config.toml
num_hidden_layers = 12
hidden_size = 256
num_attention_heads = 2
num_key_value_heads = 2
head_dim = 128
intermediate_size = 512
vocab_size = 2048
hidden_act = "swiglu"
norm = "rmsnorm"
norm_place = "out"
norm_eps = 1e-06
positions = "rope"
rope_theta = 10000.0
rope_fraction = 1.0
qk_norm = true
attn_scale = 0.0884
bias = "none"
tie_word_embeddings = false
parallel_block = false
init = "orth"
init_std_qkv = 0.0459
init_std_o = 0.00938
init_std_up = 0.0459
init_std_down = 0.00938
optimizer = "muon"
learning_rate = 0.0162
lr_mult_o = 2.0
beta1 = 0.93
lr_head = 0.00678
max_grad_norm = 0.5
warmup_steps = 76
schedule = "cos"
final_lr_fraction = 0.1
batch_tokens = 65536
max_seq_len = 256
doc_mask = true
train_tokens = 210600000
max_steps = 3214
dataset = "wikipedia_en"
MLP neurons of a small language model. Each row is named by its layer, matrix (down: output weights) and neuron, and shows model dimensions 16-143. Each number is 200 + 30 x the weight over its row's rms, rounded and kept within 0 to 999. A neuron's up and down rows have the sign that makes its largest values positive.
Before each neuron's rows, "fires before" lists the tokens most often just after its 100 highest values on Wikipedia text that the model never trained on.

fires before: "ces", "c", "ce", " ", "ign", "il"
L9.down313,243,205,196,189,196,209,209,175,176,236,227,221,206,171,213,143,198,219,207,176,159,198,265,200,208,197,199,154,232,210,173,208,191,220,235,153,250,243,229,124,205,171,217,225,183,213,192,209,209,204,213,279,225,204,188,217,182,153,251,202,200,205,195,164,183,224,187,170,271,187,203,264,215,196,205,231,258,207,281,182,250,206,205,209,218,206,229,229,179,208,204,205,219,163,165,236,217,198,248,191,211,204,197,244,174,157,181,212,229,144,183,158,218,173,210,232,163,166,183,162,223,210,205,189,185,183,135,225

fires before: " |\n", "1", "3", "2", "ol", "″N"
L9.down393,171,209,193,220,201,227,227,196,222,175,193,243,219,127,173,207,182,199,173,212,288,146,224,161,173,175,147,191,201,217,193,196,160,200,208,241,195,232,175,206,166,248,210,225,252,228,184,225,272,149,189,173,249,212,192,189,165,245,200,156,176,222,175,215,238,170,231,195,158,185,192,207,176,199,202,149,160,202,238,201,189,216,169,196,210,220,188,195,176,235,192,190,227,193,204,228,198,174,194,161,166,168,200,183,241,187,250,184,208,200,178,227,239,150,250,206,186,193,253,223,217,197,161,205,199,173,146,192

fires before: "==", "-", "The", "|", "G", "S"
L9.down453,142,201,184,192,166,197,250,168,140,176,166,155,213,171,237,152,238,196,242,156,272,155,234,252,221,231,172,193,193,253,155,196,221,188,217,219,160,193,238,235,226,192,178,181,195,192,252,273,204,228,237,192,189,153,240,179,177,201,185,227,204,195,220,227,204,208,247,235,186,169,248,187,179,227,221,183,137,177,155,173,226,184,149,194,214,207,204,181,179,198,156,173,242,226,169,197,214,199,193,246,255,242,190,220,200,228,190,198,187,211,215,238,117,189,185,224,245,162,244,192,199,241,162,222,170,200,226,188

fires before: " ", " as", "2", " that", "8", " |"
L5.down474,219,218,222,187,245,190,178,192,216,205,212,193,179,182,174,203,177,207,138,221,231,185,147,214,162,220,234,180,198,263,247,242,207,195,198,222,180,254,256,271,162,222,223,167,160,179,197,224,164,164,188,219,151,187,220,216,217,221,195,222,230,204,199,199,197,219,261,215,185,178,207,179,174,204,204,201,222,206,146,188,215,214,210,213,150,243,195,214,181,180,245,206,162,191,228,214,249,222,179,200,193,232,200,169,212,173,182,217,175,163,135,217,190,226,230,246,272,209,158,204,193,226,119,263,245,189,202,194

fires before: "\n", " and", ",", " (", "\n\n"
L9.down442,188,212,217,203,217,196,189,205,191,198,216,207,206,192,209,238,265,209,206,185,191,216,153,210,223,223,182,210,184,183,204,171,219,180,173,234,166,155,212,122,207,207,148,211,187,211,217,194,178,194,194,239,199,175,214,210,183,193,243,221,178,259,203,189,228,174,259,216,184,173,187,224,176,237,216,199,230,193,224,235,224,187,203,219,261,249,211,252,200,224,186,204,180,183,223,177,224,188,194,236,161,155,236,257,194,177,228,226,186,264,215,177,177,174,217,152,239,196,192,173,152,171,217,180,163,190,181,168

fires before: "0", "5", "6", "8", "4"
L9.down218,221,208,154,189,231,209,205,162,231,151,171,224,205,184,206,197,208,238,136,189,229,246,189,208,215,201,200,193,164,200,187,203,210,195,190,198,205,187,188,192,144,204,176,210,262,210,172,187,208,286,222,194,188,211,195,143,189,192,222,196,156,163,231,247,235,181,170,200,199,198,199,180,237,211,253,226,218,214,278,229,262,198,215,230,196,170,226,171,205,220,192,225,175,217,215,233,168,186,198,195,164,214,215,198,205,152,204,180,189,184,197,141,210,197,213,166,220,181,168,222,217,200,194,253,180,166,158,219

fires before: " as", " by", " in", " the"
L9.down272,202,234,262,133,199,218,231,188,205,196,177,177,215,219,174,228,187,189,186,202,190,229,152,268,216,191,264,187,174,224,220,204,205,187,201,138,234,231,271,226,178,235,230,191,176,217,266,185,226,206,218,241,195,183,127,165,270,197,235,224,188,260,191,237,171,144,187,211,173,200,223,186,177,216,196,205,241,225,196,179,184,215,216,178,194,232,208,194,212,207,199,239,176,251,198,189,211,152,277,197,195,213,213,196,172,170,198,209,214,175,207,278,200,229,204,261,153,189,146,239,177,202,193,223,154,197,227,171

fires before: "3", "2", "0", "4", "5", "1"
L9.down34,234,210,155,194,176,215,212,180,221,195,219,228,215,213,198,239,287,211,223,164,220,156,190,161,192,241,170,184,211,160,250,160,208,189,232,206,151,242,236,188,185,220,201,224,174,197,236,244,177,204,185,190,258,215,172,193,204,142,201,154,256,163,197,180,241,199,216,203,205,190,191,159,234,196,153,222,198,178,236,227,217,174,235,141,203,163,236,187,208,212,222,204,203,180,226,264,180,151,201,192,127,199,238,224,228,186,217,194,214,212,202,165,244,145,155,235,143,176,243,206,222,190,185,239,250,180,203,187

fires before: "|", "1"
L7.down326,292,206,162,182,168,187,183,174,181,225,189,167,219,197,206,236,204,203,230,136,185,136,201,184,181,172,191,186,173,202,147,201,260,172,135,250,222,181,224,228,170,159,242,232,201,222,188,220,224,188,218,167,240,207,282,223,225,199,198,179,187,199,187,159,264,235,183,215,166,153,221,237,190,178,197,189,237,216,213,249,187,187,199,180,217,248,225,247,197,219,210,238,172,238,235,250,183,207,225,210,192,160,225,196,163,198,261,202,200,233,176,205,189,154,201,196,220,177,211,190,198,162,142,231,208,172,198,190

fires before: " ", "ary"
L5.down278,164,247,213,201,223,183,272,221,234,195,237,173,165,235,202,208,222,198,152,219,185,159,235,144,95,175,142,163,209,141,198,199,211,155,162,179,229,181,232,167,214,243,222,151,196,180,181,188,232,240,256,174,162,185,202,216,158,166,176,221,193,156,233,171,132,205,193,221,163,188,196,216,216,229,275,198,186,197,200,227,215,216,155,197,170,196,164,176,221,245,194,173,221,185,251,193,252,192,181,193,190,213,207,196,221,197,131,167,261,204,234,203,153,205,226,169,170,192,178,181,231,213,180,197,185,215,240,186

fires before: "-", " ", "S", "W", "1"
L5.down73,170,186,186,200,202,178,208,164,170,193,202,203,237,174,199,206,228,199,143,235,216,214,140,204,209,223,202,194,223,183,185,192,233,196,170,209,238,194,222,242,200,194,185,171,193,225,190,138,220,183,269,191,194,252,268,176,229,236,192,208,265,225,200,253,135,210,214,140,214,215,177,236,125,201,198,203,175,219,229,225,180,183,208,195,178,187,159,257,213,215,182,212,215,169,241,186,220,175,213,188,198,197,199,187,210,183,154,199,253,150,198,222,165,211,206,200,204,176,223,258,177,197,238,199,246,210,141,188

fires before: "1", "2", "4", "3", ";", "et"
L9.down263,189,190,193,194,205,143,196,191,159,231,233,193,188,244,133,197,211,174,239,164,231,149,175,201,229,189,211,181,213,190,201,186,217,204,233,203,173,203,212,158,240,221,169,203,201,215,218,211,191,264,214,171,207,152,212,249,160,211,212,180,206,190,212,261,228,180,227,180,211,228,182,196,218,163,146,219,212,190,219,193,214,244,125,185,193,232,209,201,218,252,234,178,239,215,197,190,242,214,139,188,179,139,205,243,217,223,143,221,154,206,214,177,127,135,221,209,175,185,192,124,223,206,166,244,202,222,229,241

fires before: "0", "2", "1", "3"
L3.down456,185,171,178,156,187,247,243,172,150,271,185,204,210,191,227,159,219,183,193,284,217,160,208,181,189,223,210,202,213,190,177,219,205,165,197,223,221,188,244,166,218,175,215,211,171,193,160,171,164,188,227,195,220,232,232,147,177,209,195,158,233,182,182,193,175,232,226,201,222,234,219,207,180,186,206,215,171,184,236,154,236,195,131,191,229,203,203,175,225,256,182,162,243,214,189,184,185,192,173,197,227,250,205,200,156,165,225,152,173,175,220,166,233,260,252,199,219,237,194,205,209,226,220,155,144,151,196,185

fires before: "–", "0", ",", "3", "5"
L9.down411,189,184,177,156,189,179,193,255,192,200,241,241,218,188,227,179,167,167,275,146,200,214,173,213,240,198,209,259,156,159,186,188,173,202,199,150,187,201,193,203,140,199,185,206,160,238,223,202,197,171,205,205,137,160,190,152,197,240,209,221,218,216,202,211,154,206,217,234,202,224,196,157,223,194,205,195,176,224,187,210,170,160,171,164,149,236,171,199,180,136,204,161,188,183,201,246,214,171,171,218,193,222,192,232,183,218,263,246,201,185,268,205,214,215,211,225,215,198,224,219,144,221,209,174,175,134,134,220

fires before: "0", "1"
L9.down339,217,191,215,218,211,188,181,180,159,232,194,213,183,199,183,197,199,208,202,199,201,202,199,172,218,255,234,177,196,207,215,221,235,214,175,179,199,199,243,180,167,185,182,252,210,168,199,233,197,215,250,210,244,135,217,229,234,162,203,218,216,183,186,239,204,186,153,228,223,222,207,158,200,195,207,165,190,214,209,167,221,242,216,162,219,196,170,134,192,193,201,212,214,234,200,165,185,244,174,186,193,211,236,271,166,172,173,178,209,216,201,211,223,183,230,138,165,186,177,188,262,181,193,226,219,159,191,245

fires before: "8", "1", "7", "9", "5", "3"
L7.down100,231,220,161,209,202,229,136,158,235,243,203,206,211,207,204,145,214,183,175,200,181,205,225,212,185,193,195,197,184,202,203,194,186,177,237,239,136,194,216,206,163,241,236,193,208,208,179,157,193,198,204,211,254,183,210,177,236,216,191,172,126,196,165,213,213,172,213,205,203,165,251,189,195,186,256,176,198,202,179,183,242,196,182,164,203,192,237,188,150,215,193,225,201,245,209,218,208,258,175,208,222,227,226,190,248,202,271,251,226,178,244,163,191,205,235,194,244,175,173,184,134,222,184,230,227,281,181,262

fires before: " |", "als", " |\n"
L3.down479,208,236,238,169,240,195,234,192,168,206,240,229,199,163,220,244,205,204,222,262,193,246,174,205,186,175,206,233,260,198,181,211,200,185,173,236,127,206,196,161,172,189,195,227,245,176,234,230,198,206,171,174,215,181,249,201,193,253,255,252,181,212,205,167,172,164,197,224,174,245,244,245,204,208,251,190,213,189,180,210,220,173,247,165,184,254,244,206,197,153,157,234,190,243,224,257,188,184,222,179,237,212,203,211,198,204,234,254,205,234,172,198,214,267,242,208,211,206,232,167,220,227,204,227,176,245,223,232

fires before: " ", " |", ",", "–", ":"
L2.down118,210,162,176,177,205,143,241,207,210,197,175,213,219,176,202,212,246,222,222,193,239,171,191,237,182,187,118,224,179,233,194,185,198,145,209,174,230,199,227,210,171,217,163,205,186,253,190,129,205,204,176,249,199,202,232,191,197,199,206,203,182,234,215,213,232,224,197,150,215,227,210,273,169,225,212,223,201,212,206,188,208,195,201,202,149,236,228,167,200,208,162,189,158,147,218,239,181,204,193,242,182,266,160,162,229,195,167,243,243,240,213,217,194,225,156,230,201,218,207,195,208,193,143,149,251,231,176,219

fires before: "2", "7", "8", "5", "4"
L7.down343,217,242,204,159,176,177,237,235,230,187,211,196,227,213,188,224,130,225,199,168,183,187,264,213,213,193,203,211,203,223,205,247,155,198,247,237,163,192,201,204,181,169,260,213,191,223,176,202,223,228,246,172,270,159,224,180,193,195,201,172,198,277,182,237,243,202,169,174,178,226,211,234,197,240,201,166,207,222,212,223,255,167,229,156,209,235,212,210,177,229,223,147,165,220,245,225,223,205,209,255,184,185,175,237,216,176,243,260,221,239,203,195,234,181,194,206,200,209,151,194,222,168,207,228,192,159,238,206

fires before: "1", "7", "0", "2", "8", "4"
L9.down381,165,164,233,175,195,202,194,162,220,158,179,243,166,239,199,163,180,267,180,196,162,206,241,196,220,233,251,185,142,219,246,207,207,250,164,167,215,147,181,166,221,180,171,272,177,208,216,192,219,224,245,223,241,217,199,214,253,194,207,204,158,188,204,182,184,217,185,255,255,188,210,229,233,203,190,142,166,201,210,191,192,237,171,225,184,189,216,230,269,254,176,196,200,212,190,169,214,239,195,193,206,220,190,209,177,229,194,224,216,165,197,220,209,241,192,205,201,207,253,210,194,190,176,171,252,178,230,185

fires before: " ", " t", " a"
L9.down106,166,169,212,229,156,207,204,209,192,185,219,166,195,176,188,194,222,195,204,161,176,181,251,178,187,193,204,177,205,228,240,178,209,229,202,239,205,202,203,233,196,179,182,166,219,216,174,210,239,145,214,165,148,235,269,168,174,138,207,210,140,198,164,251,214,244,196,206,163,220,228,225,250,218,204,211,162,127,214,199,244,182,188,235,207,175,200,222,237,200,249,217,213,191,223,139,201,200,180,178,211,258,247,191,252,162,168,212,203,177,171,200,168,214,201,202,156,173,160,172,235,251,215,180,214,222,244,236

fires before: "|", " "
L2.down187,247,254,174,237,142,123,157,227,178,243,215,237,175,220,214,154,226,224,231,219,238,193,173,190,204,153,189,210,169,200,190,242,209,209,202,205,190,200,152,210,211,201,196,202,184,180,202,189,197,184,205,207,160,252,212,177,215,224,220,228,224,220,195,221,222,244,215,231,146,160,185,168,131,137,242,234,239,231,224,233,259,210,131,218,199,272,217,249,204,171,227,232,207,137,159,195,175,220,277,206,194,187,179,238,180,217,193,201,250,192,196,207,175,150,178,201,153,194,224,229,200,204,172,170,243,234,204,184

fires before: " ", " d", " is"
L7.down282,190,174,149,191,159,163,177,250,215,245,228,238,139,241,231,229,235,161,216,280,192,162,231,214,248,166,154,210,185,247,249,217,192,215,221,220,182,207,148,214,246,177,186,175,218,205,185,219,198,254,198,253,169,175,203,231,168,177,207,167,216,197,196,227,191,191,191,168,199,228,239,225,195,184,232,247,210,212,220,214,155,228,188,174,248,218,168,176,149,199,210,157,156,208,204,158,228,127,191,202,224,181,194,190,208,228,199,210,205,141,241,174,194,200,244,195,189,188,241,271,170,159,181,171,177,194,191,151

fires before: "|", "1", "0", "2", " |", ";"
L5.down502,166,233,223,178,169,156,207,171,200,239,216,154,218,233,226,207,223,192,231,187,239,179,179,218,164,204,163,209,203,206,185,253,188,157,163,246,168,173,160,183,173,175,174,195,226,183,208,185,210,261,211,194,194,273,230,182,191,219,208,257,216,242,194,173,200,201,213,211,163,191,235,205,195,183,223,233,172,207,261,207,226,168,226,168,196,223,211,232,258,200,244,159,195,198,179,195,168,239,224,145,250,266,220,220,205,194,196,215,246,255,228,198,185,216,197,256,199,114,209,150,214,218,186,197,188,191,189,225

fires before: "1", "9", "7", "ed", "ines", " "
L3.down229,181,107,120,226,186,190,248,235,235,178,202,172,169,236,196,196,222,197,221,236,183,208,214,186,242,168,186,255,204,209,231,230,240,146,208,125,138,134,162,224,254,175,205,201,224,247,176,228,200,220,214,235,195,243,217,164,171,165,207,180,175,225,226,167,231,170,232,187,208,193,192,245,182,218,231,234,140,225,201,216,161,182,209,247,206,222,223,195,218,218,230,174,249,205,194,222,199,185,128,166,170,200,180,184,178,222,214,205,212,200,157,213,149,210,140,208,228,185,229,199,150,190,172,223,192,205,214,243

fires before: " in", " on", " at", " by", " from", " "
L3.down492,171,220,195,222,175,236,224,212,205,108,167,221,190,226,152,244,245,156,215,202,173,232,199,180,220,216,228,217,199,230,225,189,144,207,222,300,183,197,229,208,209,168,270,206,180,236,197,228,217,208,174,159,189,195,245,170,252,225,183,170,206,181,206,182,228,174,261,218,161,207,188,223,219,182,179,179,189,180,181,180,230,249,187,213,246,243,216,227,218,200,241,186,191,174,139,173,275,199,161,244,170,228,187,172,253,179,214,227,140,235,234,174,172,186,214,172,171,195,214,164,192,194,191,207,241,181,280,232

fires before: " |", "2", "-", " (", " S", ")\n"
L3.down416,205,247,164,143,257,200,251,198,262,235,235,206,252,186,249,202,166,197,199,203,239,174,213,200,181,244,166,205,232,198,180,208,248,192,188,180,184,213,208,197,182,211,165,198,188,176,194,204,156,236,238,188,203,215,184,180,184,177,206,241,230,195,208,179,205,233,236,181,163,265,200,209,263,199,213,257,225,251,222,261,247,217,198,189,218,184,220,263,190,247,210,200,244,150,178,146,215,238,190,173,192,198,164,189,229,196,172,189,186,233,287,195,148,171,182,205,240,257,213,242,181,201,112,204,150,221,153,190

fires before: "ore", "ien", "ot", "ott", "ience", "en"
L2.down128,188,205,222,204,185,237,224,222,205,152,214,222,231,186,218,211,183,171,197,230,188,182,246,168,251,202,277,275,194,199,227,221,193,198,165,171,243,206,192,206,211,177,164,212,229,186,197,171,222,182,184,215,161,247,163,170,260,188,174,234,189,150,198,191,255,246,228,243,209,182,125,175,167,171,204,215,188,225,183,155,215,210,210,229,280,192,183,173,193,188,227,197,207,165,166,167,164,220,218,134,238,166,234,202,149,196,185,169,229,214,181,227,238,161,220,186,171,166,190,279,192,197,174,193,190,234,244,166

fires before: " the", " in", " a", " to", " as"
L5.down435,162,229,170,232,190,246,200,211,235,223,194,181,191,201,130,241,237,220,219,170,198,186,167,211,149,224,219,161,205,155,229,168,187,214,198,219,211,183,238,219,200,193,238,171,200,212,196,288,142,161,275,194,224,182,157,217,255,163,228,271,216,177,160,232,153,193,234,216,177,204,176,225,232,194,241,174,193,168,178,201,246,254,197,216,222,187,189,237,186,180,181,253,229,188,216,182,230,160,200,210,214,188,215,189,223,141,240,251,137,151,200,172,246,193,198,184,198,222,190,142,214,212,167,181,187,250,168,230

fires before: " ", " the", " |"
L5.down430,168,178,172,191,199,184,171,187,232,212,82,172,195,202,208,235,169,187,215,225,228,197,171,147,177,189,216,168,190,228,182,266,191,211,190,194,180,263,293,261,203,246,214,229,217,194,220,211,236,171,269,207,188,177,176,196,212,239,206,235,199,163,205,232,160,212,226,188,157,220,194,205,199,189,222,178,176,196,177,253,191,230,229,234,173,174,203,274,183,215,186,202,180,221,226,185,250,208,224,232,183,224,209,219,228,210,183,208,139,160,188,215,159,186,187,200,177,190,175,234,203,236,228,173,217,190,226,223

fires before: "es", "ed", "ing", "e", " to"
L7.down109,167,210,206,186,192,178,170,221,209,154,229,228,199,226,201,146,185,171,188,183,259,191,156,157,204,255,192,201,181,174,160,226,169,201,217,248,207,150,193,230,194,231,256,205,190,236,215,193,216,273,244,229,184,208,194,201,210,273,215,233,197,187,174,174,177,223,221,199,205,172,222,205,218,181,154,240,209,199,234,170,201,230,197,221,164,166,255,248,211,140,229,190,202,183,174,244,237,202,186,174,211,224,187,206,157,237,206,194,234,191,226,120,229,209,160,186,221,231,178,140,175,187,168,240,196,203,203,140

fires before: " It", "-", " The", " He", " In", " B"
L3.down418,212,222,224,159,171,134,215,200,218,175,173,196,180,188,142,190,201,216,218,196,161,175,173,203,238,175,221,227,220,257,226,234,229,232,163,170,187,173,209,235,198,232,218,215,240,211,196,187,176,156,197,185,238,164,143,209,269,224,194,203,196,226,159,211,191,182,185,227,113,174,161,178,216,200,153,155,249,226,209,147,242,200,218,219,204,177,235,273,222,174,198,175,168,263,240,198,232,203,224,170,158,170,188,189,136,192,191,180,214,224,206,185,174,166,171,180,196,240,194,127,226,221,219,188,220,155,221,216

fires before: " The", " It", " of", " He", " In", " B"
L5.down321,191,236,164,189,174,166,221,211,254,140,173,214,195,184,203,193,140,195,193,265,250,209,209,170,127,166,195,249,214,211,207,167,235,200,158,232,208,172,199,253,162,242,236,184,176,216,144,158,212,201,221,213,203,204,187,161,214,198,193,222,190,219,151,231,159,234,287,170,190,196,213,221,229,204,149,162,184,220,262,168,178,182,241,261,215,247,198,246,215,201,218,221,247,216,207,184,201,248,179,195,222,185,186,198,202,186,231,183,188,262,204,255,232,207,228,246,232,212,187,131,132,227,187,165,210,210,157,279

fires before: " ", "-", "2", "0", "3", "S"
L3.down440,215,241,220,167,200,172,228,182,199,159,189,198,175,198,170,217,276,238,185,175,193,120,186,191,243,267,172,239,215,217,216,187,189,220,180,213,185,155,222,196,199,173,206,238,146,182,218,194,238,142,227,233,200,225,251,158,244,223,177,239,208,231,215,194,174,195,228,166,232,196,237,218,194,167,113,154,154,169,148,188,209,213,194,232,205,211,178,161,167,182,190,216,233,157,244,225,186,190,166,248,188,209,240,212,238,189,258,208,261,277,206,250,168,203,193,224,202,196,196,224,227,192,226,213,168,199,156,181

fires before: "–", " |", ")\n", ":", ")", ","
L5.down462,206,278,145,195,224,209,192,243,159,207,194,201,208,164,240,214,154,181,208,248,155,219,211,158,221,157,173,218,180,217,202,202,247,239,183,221,184,183,178,181,149,199,210,224,164,282,197,214,182,194,182,187,186,182,194,178,197,148,214,222,158,161,178,191,158,194,232,215,235,171,223,221,177,229,199,246,226,224,191,254,212,167,235,217,250,155,231,218,183,203,235,161,201,145,224,195,144,191,135,191,209,216,180,267,166,205,248,250,169,248,178,195,229,179,202,216,149,224,185,193,174,185,222,156,186,182,212,188

fires before: ",", " gu", " v", " b", " back", " ("
L9.down283,271,235,199,194,173,176,185,169,178,160,211,225,235,206,251,221,204,209,242,176,246,153,209,188,175,277,215,192,221,207,145,271,178,227,188,173,182,149,219,127,154,150,114,179,200,183,192,249,155,215,243,193,229,205,185,218,161,148,188,246,175,209,179,192,192,176,221,198,182,200,188,191,204,200,203,222,205,217,253,146,242,193,225,179,223,244,189,172,243,228,150,240,144,173,174,197,219,234,224,203,172,159,218,180,197,220,211,204,204,179,173,190,225,241,182,205,168,185,214,211,159,110,162,210,174,210,237,205

fires before: " ", " –"
L3.down484,223,229,187,140,228,250,208,221,207,142,128,241,219,176,235,195,232,188,196,163,245,182,227,193,143,170,186,236,167,187,149,197,182,176,182,206,194,198,169,195,231,239,185,196,188,184,168,171,230,225,165,207,161,209,226,176,195,183,191,154,215,177,227,186,280,252,243,219,170,203,228,217,162,167,213,251,162,240,202,173,226,150,231,216,197,260,186,198,200,169,137,169,257,133,200,158,278,202,180,201,196,181,184,191,168,231,182,227,151,211,212,176,114,177,205,186,181,228,232,257,197,207,186,152,210,143,203,187

fires before: "0", " ", "3", "5", "2"
L9.down211,221,187,249,177,207,220,220,200,159,216,200,210,195,212,194,219,189,186,224,193,195,171,213,186,146,205,210,235,170,190,249,185,190,185,195,200,246,181,203,166,147,211,221,137,189,249,202,171,192,157,211,229,246,123,237,192,220,228,193,152,233,210,194,168,242,210,234,161,197,266,190,195,160,185,205,188,156,174,202,197,222,218,211,290,252,225,189,221,183,214,212,204,194,238,203,227,245,167,176,267,233,230,201,188,199,195,254,216,181,233,222,180,209,234,244,237,222,217,189,227,190,261,196,249,207,202,204,144

fires before: "0", "1", "2", "O"
L7.down255,157,251,229,272,184,203,192,192,193,196,171,169,220,185,196,203,158,202,189,188,232,229,145,232,228,234,150,192,207,204,195,164,173,223,288,237,172,199,212,239,175,158,167,198,213,188,231,188,203,169,179,152,207,173,239,146,168,214,179,157,235,179,204,190,217,182,192,182,166,265,210,215,233,204,217,181,199,213,221,249,188,216,206,207,175,173,179,224,234,228,214,169,175,210,221,169,221,154,155,147,210,171,196,188,238,173,160,173,228,216,212,195,148,194,227,275,151,225,187,224,185,208,180,194,189,218,177,177

fires before: " |", "3", "9", "6", "8"
L2.down469,247,241,202,190,218,191,172,157,146,194,176,260,218,175,184,224,182,287,179,208,205,186,148,260,183,209,176,225,200,247,181,181,210,193,173,206,181,213,154,237,161,193,196,194,190,146,181,225,180,193,201,224,195,183,152,223,246,218,190,193,192,197,180,249,177,220,223,274,212,217,193,256,173,217,261,211,180,226,245,230,225,187,144,159,163,180,237,201,180,227,204,194,220,199,212,244,178,148,214,204,169,229,277,220,202,212,233,176,212,171,186,192,256,178,256,175,211,214,204,199,226,295,215,169,203,197,185,194

fires before: "y", "es", "ies", "ic", "ing", "e"
L9.down279,182,190,205,232,255,148,221,190,202,209,183,257,171,181,175,200,144,190,200,221,215,211,255,133,217,217,216,192,190,197,192,230,176,230,239,197,196,203,218,136,181,146,208,231,190,213,214,214,169,184,167,174,207,226,197,222,128,247,218,223,180,211,174,224,178,233,239,205,200,173,179,265,195,208,196,202,175,224,259,244,210,197,236,225,200,130,178,214,223,203,183,201,152,190,190,214,151,174,155,207,233,222,201,212,198,173,201,184,278,138,247,128,227,187,209,162,197,179,202,172,190,152,234,168,219,221,198,166

fires before: " ", ".", " long"
L5.down284,176,215,205,202,181,218,186,195,230,172,179,223,163,258,208,231,187,138,180,153,198,237,192,167,158,202,195,221,227,213,149,178,194,242,222,238,208,217,176,171,218,241,202,193,215,150,230,182,201,157,201,178,184,229,214,183,176,116,144,236,175,182,155,175,203,206,195,216,169,233,227,286,173,192,242,189,193,186,142,200,171,190,221,218,176,150,176,167,138,216,214,182,180,110,227,176,180,221,166,187,164,185,159,183,222,161,174,220,235,201,163,218,146,214,166,206,209,198,193,241,212,143,198,229,234,177,198,191

fires before: " ", "9", "8", " of", " on", " II"
L2.down51,156,148,166,169,218,174,248,200,242,207,192,214,186,189,196,226,197,175,249,148,234,212,222,136,179,218,179,170,202,216,199,249,229,208,205,167,227,221,179,237,179,203,169,216,212,165,202,221,207,223,208,212,254,201,251,183,184,174,233,204,176,166,149,275,206,187,241,186,162,215,158,173,235,210,243,188,169,226,194,175,279,174,187,186,220,227,192,195,185,238,266,202,172,202,244,220,201,228,205,186,226,217,197,242,226,218,212,189,234,193,210,189,252,214,224,210,201,126,183,212,197,202,192,230,165,191,183,193

fires before: "8", "9"
L9.down186,202,221,228,166,206,200,162,204,139,184,242,227,184,201,184,171,188,163,145,198,182,242,213,213,201,175,180,137,207,230,171,201,184,210,173,232,178,229,193,270,222,267,235,211,152,197,206,159,166,227,184,193,206,205,222,149,249,198,208,215,217,205,242,189,225,215,197,235,176,159,186,170,230,251,257,201,161,196,175,225,184,217,208,199,192,197,193,131,225,178,226,155,203,254,162,279,198,227,208,283,169,195,211,202,227,243,255,230,196,155,230,169,235,267,229,231,198,176,211,200,239,208,196,170,207,261,187,207

fires before: "3", "6", "0", "5", "2", "1"
L9.down464,222,267,178,183,225,185,106,188,197,196,173,188,213,186,219,214,210,230,173,222,225,210,219,243,202,243,152,210,159,279,180,248,216,217,184,207,171,231,199,190,233,163,164,198,212,194,213,182,209,192,193,132,265,208,228,183,198,186,195,167,194,193,195,230,236,207,220,201,181,239,179,236,179,185,188,140,197,266,179,244,208,180,172,227,209,218,250,188,220,235,210,234,217,326,167,221,248,164,235,209,176,197,204,168,134,192,221,199,210,216,225,202,191,212,209,230,203,206,240,209,174,199,170,142,179,175,173,190

fires before: " ", " —", " K", " R", " Rep", " D"
L3.down346,179,240,204,205,160,213,202,145,213,208,241,198,120,221,205,193,243,198,254,253,185,122,200,262,252,170,172,199,168,209,215,243,219,213,187,240,198,135,153,181,209,194,238,208,221,251,213,201,200,205,229,214,182,185,217,139,168,234,209,252,168,192,230,224,173,225,208,268,157,196,149,194,152,198,185,160,219,189,160,227,223,177,191,165,229,208,239,247,209,184,238,202,203,225,248,258,191,160,221,177,150,219,208,188,206,117,199,152,208,198,210,197,251,155,184,172,202,213,179,135,246,211,200,191,199,206,227,183

fires before: " ", " .", " +"
L5.down149,127,187,213,206,212,212,201,188,209,202,207,193,192,180,192,206,216,141,196,238,170,164,196,250,184,259,191,218,218,254,153,202,184,237,231,221,231,134,228,161,200,214,209,239,239,196,258,222,233,225,197,234,173,260,196,170,219,147,166,174,159,260,186,203,137,216,193,218,165,221,170,148,216,265,247,215,205,132,158,214,261,178,202,215,219,140,206,228,188,154,215,190,188,156,191,230,231,191,205,159,203,250,184,189,238,195,253,203,214,210,213,167,183,177,171,210,180,213,194,205,177,193,187,167,148,211,190,186